config.toml
num_hidden_layers = 12
head_dim = 128
hidden_act = "swiglu"
attn_scale = 0.0884
parallel_block = false
init_std_qkv = 0.0447
init_std_up = 0.0447
optimizer = "muon_variant"
lr_mult_down = 3.0
lr_head = 0.00993
final_lr_fraction = 0.0
batch_tokens = 65536
train_tokens = 319700000
dataset = "wikipedia_en"
MLP neurons of a small language model. Each row is named by its layer, matrix (gate and up: input weights) and neuron, and shows model dimensions 16-207. Each number is 128 + 24 x the weight over its row's rms, rounded and kept within 0 to 255. Numbers have three digits each. A neuron's up and down rows have the sign that makes its largest values positive.
After each neuron's rows, "fires after" lists the tokens most often just before its 100 highest values on Wikipedia text that the model never trained on. A number after a token or word is its count.

L8.gate297:101154120130141182099168114152136084128127163086108128152163110151099133128105082074066120107152127133159097158104127135115134135108104143124097115154158149113116106117142120118133108108099147157149138099043099125148133174154108139089079156125157181146121151146141110121086125108085105138155101111104140113139129137156102133120125117163095141127073114121124106157131152093083118123140092117131158172166136141127176114141179137099094086112095140110129111160135196141113131164119098113127106116099141132116159123148112150137155125117126117139158084156143066111118138132123113160
L8.up297:143145113139126123140111117156106085076137160114116118155142144147137135132116091175115138160099119106164108136149106125088138106111130121152127098139099125137131106131158110159149128124153095123153083125107098128148151126116126150116179143146095146127168163098165141103085090089120163109153130088139114116099151135173125114091130094139106151149155109098148094158092093093129147080080104148113105138143127152119122141170105133132125135107095136092128123124120134141141095103205128122131105117127139118170125107069127156122104122143137114149118099124090127175133098132144188146
fires after: "s" 22, " as" 20, " so" 4, " So" 4

L7.gate98:116112143126136132141143133073117119122107155135150145123117163088169090132144078109151139107157176116125136078114141186123118120158144086146102162130168100135139150142131112133128145116094125137125141136134131137129097165124112165119071141134109131125110112158096109129092094138127129174108134135130101136135066117098171127120158098118162110125132160143165075151093136163130117160119163147118118144118116097070132101143146138126163157119169128093103119168110139097128096150139163107141097163138128134120153171132098143118121113134121127133100155143099119091119108134122153138
L7.up98:127119143137109124103096157104167116163168094185143120160110120114111144107116149151185105150121103143119098126131150118129101118106107091095100101135099191155138161103142107084165126119152131098118123148147108141160133169144113147133106106128160153109119165136156149116127106139096105100151108161188122097166135112141158131123139160142095075136092125129164154155106127108149104109147169114143136157143161111157131156107183073122148129146175150131153063145141122162137147125123148150164125104168107141128156121097139094155095173112106113153158119112117109127119075120124141145
fires after: " is" 25, " a" 14, " as" 13, "ly" 4

L4.gate675:170121140148168087131109179127096149087133107129088121096133196140142142176169085131118135122101140122129095124135158056144112149125137161137123097134150112122164199199118173159189140140141201121132117114162135105086116142125117122150107138111126136086126112132179098111136083159145131090140125137149135117141119141130131115155099136118092131124140158122146146153135135124164129123185100141105106152158115105097111122140102134096176106111122163153096145108137148102127179106111140146138152123089117184136126139125110124092104081123154124058121125133110135121148124107118114111
L4.up675:179137169187154102113114183131110119089143126121103080087144107144115193138159119150137107127155141131185118160137157082148126123134125136141110128108174117145141154138077139142189123115155141096131112114132122092083121128117134160160129148133141145101156113121193091121122103133130137125174136135135112142144093134109126120135147137115103121136135187127134150113142098145168192148154116114107130189162125119104133116138142121098164089135130201116082139111137158140123132120115120116165161148148160089132125132106101095101134078137145133105150155141104155160130148124089097126
fires after: " " 59, " the" 6, " local" 4, " |" 4

L9.gate184:133122152144114134140201130168146063135093129150120146126104127105147125120126145120147086170096113141141121143144127160149141109127142182128130096148140141147127132133130149114090104106126128157142157168121118135116140107127106137112156138135120180149107136157104124145134119132106139152137125108142118110141139154190108126125148153169169132158163147137090116160116138100103112098127133158132176125136120144129093109162116128106135142109125098167112135127115088072117156155179164126127118139176065107129148126171119112153179108130154143111098141142145140136184139129120148129
L9.up184:138151159143128147118131097116091102113142153128102135163157110111170109111138095097113115120126122095127111132154110177141117079118106134132130152182137157155123116139155162109141135102113140132129099126126145114134129119117132121148117145136148141059129114106174128140142137134095137153107114164153119100173144142156087129137116108120111096169123123144144164142162152136085100113108081112147125158202105144118160086150119139114165146122123134096133125150150087132145147103173138122115149135148124118130167124110173106169101125171147174103088189089161114131153125103140117148
fires after: " |" 30, " " 9, "don" 6, "ul" 5, " L" 5, " D" 4

L7.gate589:084144094113141141138114168155137102132124124138121106102170110117106161079088147084110100147156086119130102104120149151109161136127123125136132167119137125145093159157130116114128147091124139093138130128161082135092144129115103121093149125126141125123161165134153119106134111084149123127138121096170144087161128119092160176152093138112148129137078139129159110114110133118072105128131122100128152132151124096134177148118140122169126126156096087130088102161095156122165138066139084120096089121116138097119144145157126078152163114127155165108101167127126154117088126163125105133
L7.up589:137143073132126151139105136072137129142107156151133097112164131143115136099110133115130098125140118136136112106123147132125134146160165142135124156103114155116102130099157100107155142139114150113117160148162124116144134125069137129058186104153119101168162154132166137124154150179109128155128125148109136145119103072138121180154091131101158133153084107138141116136138088104100114140127117097097099119122108187133181164146160111129148154145148098125128134159160143119136166105180103093126108138150125140118149107166156145125157099128120135108090154172133108126117114144116129109
fires after: "," 54, " |" 4, ":" 4, "\n" 4

L9.gate305:107152150113129145100152102130128161126106158083083144134113116166118130154132116135119125146124106156130084117138118128128131083130149125101125108143118118127111073094086122111123128133095181137158113142088110098138122162086121097150095151170132133150157105110131085133092074094162110127132097163098102123107113133152111132114137104145111109112115122075137110132160132151098169130111192140127121116113137122197151111160141151173151149134122168160127172101111126109135118152115133127171129117117105126192109105148135141151147106143144068122111124131129099111144139121105135092
L9.up305:122090128158123125066130157116170144141106125094130126099127090190179112121122109105165160085107078086142126143146099140163136153114139149119099127111107087119146107150137073095141101139147176094135127140149082146125108066132112145146126117132104116139106105122144174132088130142149128114119150074133152111093138090116147118119144121114136103133131127127112147123116126125085117119158125119118112087122162113109137140086119121125141134120137135165111136105093147127118128142136099105111134118160130111159132144146114172146124170146104114079087064158142117109122130113152142152
fires after: " " 74, "s" 6, " in" 4

L7.gate390:173129110118167135123136149114097139098143179123123116132080113149132147090102115125130161111112129130135109121134142142122148171124148168137118134150134152156177184107161172135175137188100156149066102133103127103103144141134179114140124089131139145149135126179119137143158110142110100136152114132152174093098132135089116127165142128115102110164135159160112106135088159155108101126072124163156158133102092122105138159163141122142094126179121118135143134123149095120099116082158154145113115159119124100129104127116129098088130140140118155123124154141131154118134096098144128140
L7.up390:105132124073135148078127097094077132158147078117114166144222170100160122143136130129140107137125150135089147118157090118123102160117154109081118196159150101160150127137113142167119112115107136158130108111130131106120111162140136114155176148114144161121120129133152065119137126108113091132150101102128126108148133108172107135166090135130091152126106158118114111137117141118163098110122115147135142149169150140143126134136138117132169153074117117126126124140116111119108157110137152139109143133133130126143153088133158175125129101145158115111151133124124118123125160136092133129
fires after: " such" 21, "," 18, "s" 10, " well" 10, " in" 7

L9.gate4:122099110122132121118151117118083132167087161142123101133121107139141097136128154124121152155148135097090144150152137090158167115135143103131101154119108125146158122107128113159141131141129120118116127117108112099121116087117125100158137121145155186124133108108128098149069082165090111168167149129108116124122141148140151136120155122117099092101102101145126159131123159144129165127090135124143124125159124171143090138137134160140130158084211135120120142141110080152153133138108096150145161105135127146097096095145121130174125126079130155096154101156121136143113128145132147164
L9.up4:150111134124144156127150128203117150112132149124133125119145125129117095179140114136139132116087124092122144135162138160117135124112103101135129127120154149114130134158128100123129148130161134163133124167122139156156132136102126159173086151116148131081146131123115119121147136127150142118139149107147110143120100150099126083152161104121094130144142148099107139123129167100146147102145097120072117125121118094060134091164127158134157200120107136161170091123124128105148150122127144124184143119141110134150157091129099168157148183142136146113102102150139120105167124113108123107
fires after: " " 34, " in" 19, " Tur" 6, " de" 4

L8.gate305:101137152133131137133107135083083102153113147110173122130162116091127133137105068121114126122150084148138125132119156120118104132125107127136116124162175143122163095113156146136120145130112151098111132143138096138100102149145156127138134152107106099146108102118135154171134148131127114107109147123152145147119112166107119103120107141136123160087141148127108093111156097144129095124161130138163156142103128125140124152152139165122131085139109158107147099155133096097043128122112131082167124113133131105149124117153151119130132122166140103172122154104147099118102129120110181160
L8.up305:115142134111108094097140137113146085118138145144135179124136122109100112169115111124111144128161124104143139129149160109157111125121150100091095094175145095129141138114122092122156120149147113145163151097141120116123144143123089194084142164119109123140133093120151114135127166132104131159101138144122121121119133110120154123096124104125161129128107118191112128122120128141136105091110152124139180115133140134161105167100114164160128149126090174143142143110112110108077111130210157108101122130123102084162183098114098101138129114138150132133137172108093127120116096154143158136
fires after: " —" 18, " S" 13, "s" 12, " ex" 9, "S" 7, " W" 6

L7.gate212:166132141104134128130131132119135147103107131121150153151128147125135132113095145121125090141111115184143138126090101144109131132115136152141130160145114125129108150144154104167108144115174120137135169156158139097121133129154117119132171205137124134165131123131116076138133133110181096107131174161060092103169089136149152113131140124129175163112093081146103129128162087125156093125139101141134138140122158136063122127107129126091158095155133077144142167132120106138133125142147144166102154122164153125136156130103080085130094174144108138102150113157170140109122102131135128136
L7.up212:121123107095110130083106146155106097107124149143120085118108174167176166116154153122106137133161108159106090111101123128120146168135141138154122116114145134165122139066128099127128129143104098100141099167130117183132158109088113166123142144103128145156135143132123166135188155097164122143131131150161102139121098066109111131126165180152146188153165111146110152124132109121158119166118123182126168115171104118145149104167121124122097120082102101119188123171159117118140113163137123137166130147123105121124129104116109115125110138157140151121117129151154128131080137143126166135
fires after: " the" 15, " in" 12, " from" 11, " I" 9, " by" 9, " of" 7

L8.gate458:151123089098132141082138131119123106128097169137138114122102081164103151111089093118116144131141142117117077099152094132119126127098107169130117108100159135132161125119106123161105179140119144136189099127101115157134120141162123138083126123165108116131142116127104160192135158129137106077144125150146117130115135158170102133162104134076142117129123114125099041081122138143136107176120116121116129166138124131165116121105170127129120135132131183116138132162158117119112166108130086108148095150143157140081141155135094131160135144119124110103145143117124162112133151131125125144
L8.up458:166139122125095165137123146167154125140107187164159095153127132142143138115103126101124109121119095137139123131155135158133076091108093121139125123105150102151092110114174104104139124134148129142127112132093152142171155190138137106145083202144101174133154151167128110120118122136162106118135105125102152086164172125104096160141135127150130092146160113112147169097070131133127109091115105121139143139129130115143129149131144146115132096091117153132138088113108142126140121111148114105171135101130114131096187105088128111116089119130120108150080151061144137160091145111130141155
fires after: "s" 63, " as" 6, "os" 5

L8.gate48:092143132109123159173136138122129056144141108097120105097116134086128135119146114197170130156108167140116147154117129134154124173113138142160109118143130089142111131150083153169096086118162156133139145091130123078073094139122143133100151166133110165146116122138172129120099082178097131132114117131133114096148118157178154126114174156129094150125090129116168167150120099139142129133141071140096138142166129158088146122120120132106102112106133130099125156095080129147147140106098142155113119090136159120113129137122084144137094140100155134125087154126162134190114157140139090139
L8.up48:104139119083114166102125162129121121095131141111120168148149096145137172163151111088126134154143128131135144113105089136163123127160122108126122118161106125121121085109141111149126118097141114184145096113152116089141173118139131189129116135132171151136088149167180128146144091123137151192092133126129135135139132116134141115154159138119113148167132095102083118126069157094133127153126106122106152137204133111123121114125134135121121124114078108109179114115142146104129114145102127121129143158157172090136162136123126135110190087177169159093097103150130113138089092130124096094
fires after: " |" 40, "|" 9, "|---|" 7, "ob" 5, " " 4, " (" 4

L7.gate648:129097148121092164141112121171095112175096113121158146108107121151150106143130142153124158133121064165140136138102106118110153128114132107123084153120100128158153116095158111118064131108092092107106110114130074154096157100164131115116111141162082112129150161145156110137141181133115114096099099122121157115109113093106101151155092167084140125151145127137150137123173125138162114131122099135149149135135106119093140139123120130128106152125165108131144172140081103127168136084118135128137126118112127150136095118151079133122120103071123123145136106171137121099119090144116108122
L7.up648:061098075096119037142084141158137134117114129123107118132084151142119135168140095130125134113135153123131107117125105147119140094109116121129158115076130099136119117182126116109159131130118111135106083184121149135147153141116122119097105118125159137177088098113126151107126101134123131164134135145100176119159117112104132121113155092125111135129105084106123117125067170123143128133176127128129112128109129169084131145146120095114121124164135119109086122167118133130136095108148084153107147143116086158129151112143125076136165146117083121102128125105100161148142103121135119073
fires after: " at" 43, " At" 12, "At" 7, " ft" 6, " " 4, "2" 4

L2.gate282:143105100105151075104152172136153121114147104094094104148153155121139169111114152110112110114107126145100132121109135128123089118082140126105134146135150134104141102140105152155170132124116145083099119143113088140103155095116173131097123142112131097153141148122088117111139108107115118151109184113135107116110140138118113154163086107117132168093143141134100118118125157117091168090083107108136175166131129134109143133107113149164154167044107132162112129166135107099127135125099096176113101079121154113127119117152114152147117132158130196145123123177126106122115139105161159142
L2.up282:150132138110109141118145165117100138139120132072098119089134159159104118126073141155138068119154127127133144126131107065151101167137134165113136166156141151102128100115142137101142107094075144132113133128175153109140112079113109089095146163126125163140122164101155108147133096101131122136118112102135168143138094123136121157147122126105136134118102132127110117153112127131118123079095108115148122145140122154141141138111158162078148103068151139148115098132138172111094100066145140142098106135142173136134113111088126135125147113086147122133136137130152167119140125096109146101
fires after: "," 44, " in" 7, "s" 4

L4.gate371:089070133161101162091147140182143107106102130106101152141159107105112133118114180115121108140117115132132149102143125107148164102112116135108136171105123151114129184150136133140075176110117119137133121108140121121124105111126076135127092130090133121155151086160116077132110125101132152110128169113171096128123128131172148084141110160130123148123146113108149148105132118091085122156156119099134162158139102127154130151162090091119121126110129157094139149133146107125106162136144133158112134121095145156126180131122085078104137125112142154058149134151164126086122135137099171149
L4.up371:144098179102136127150099142130137155098084117099090138132128127133123147149141123105145106167140120134140154104146163116181122118108147130089107106148114140152132096107103141121119094088103136146159095100158143151111161135145116117076110102099156126139164076125106076121100171129127074130154124153119136152090105101141149155166158061139117125144180090178114163096134115132184135122137164133133098137110085151118136130175155119048099096136132071137148132130146154152127137145129122155132142134159153145135117125119165122131136165127168128131148124112114146152127123129151134139
fires after: " in" 15, " Tri" 9, " of" 8, " B" 8, " D" 6, " L" 5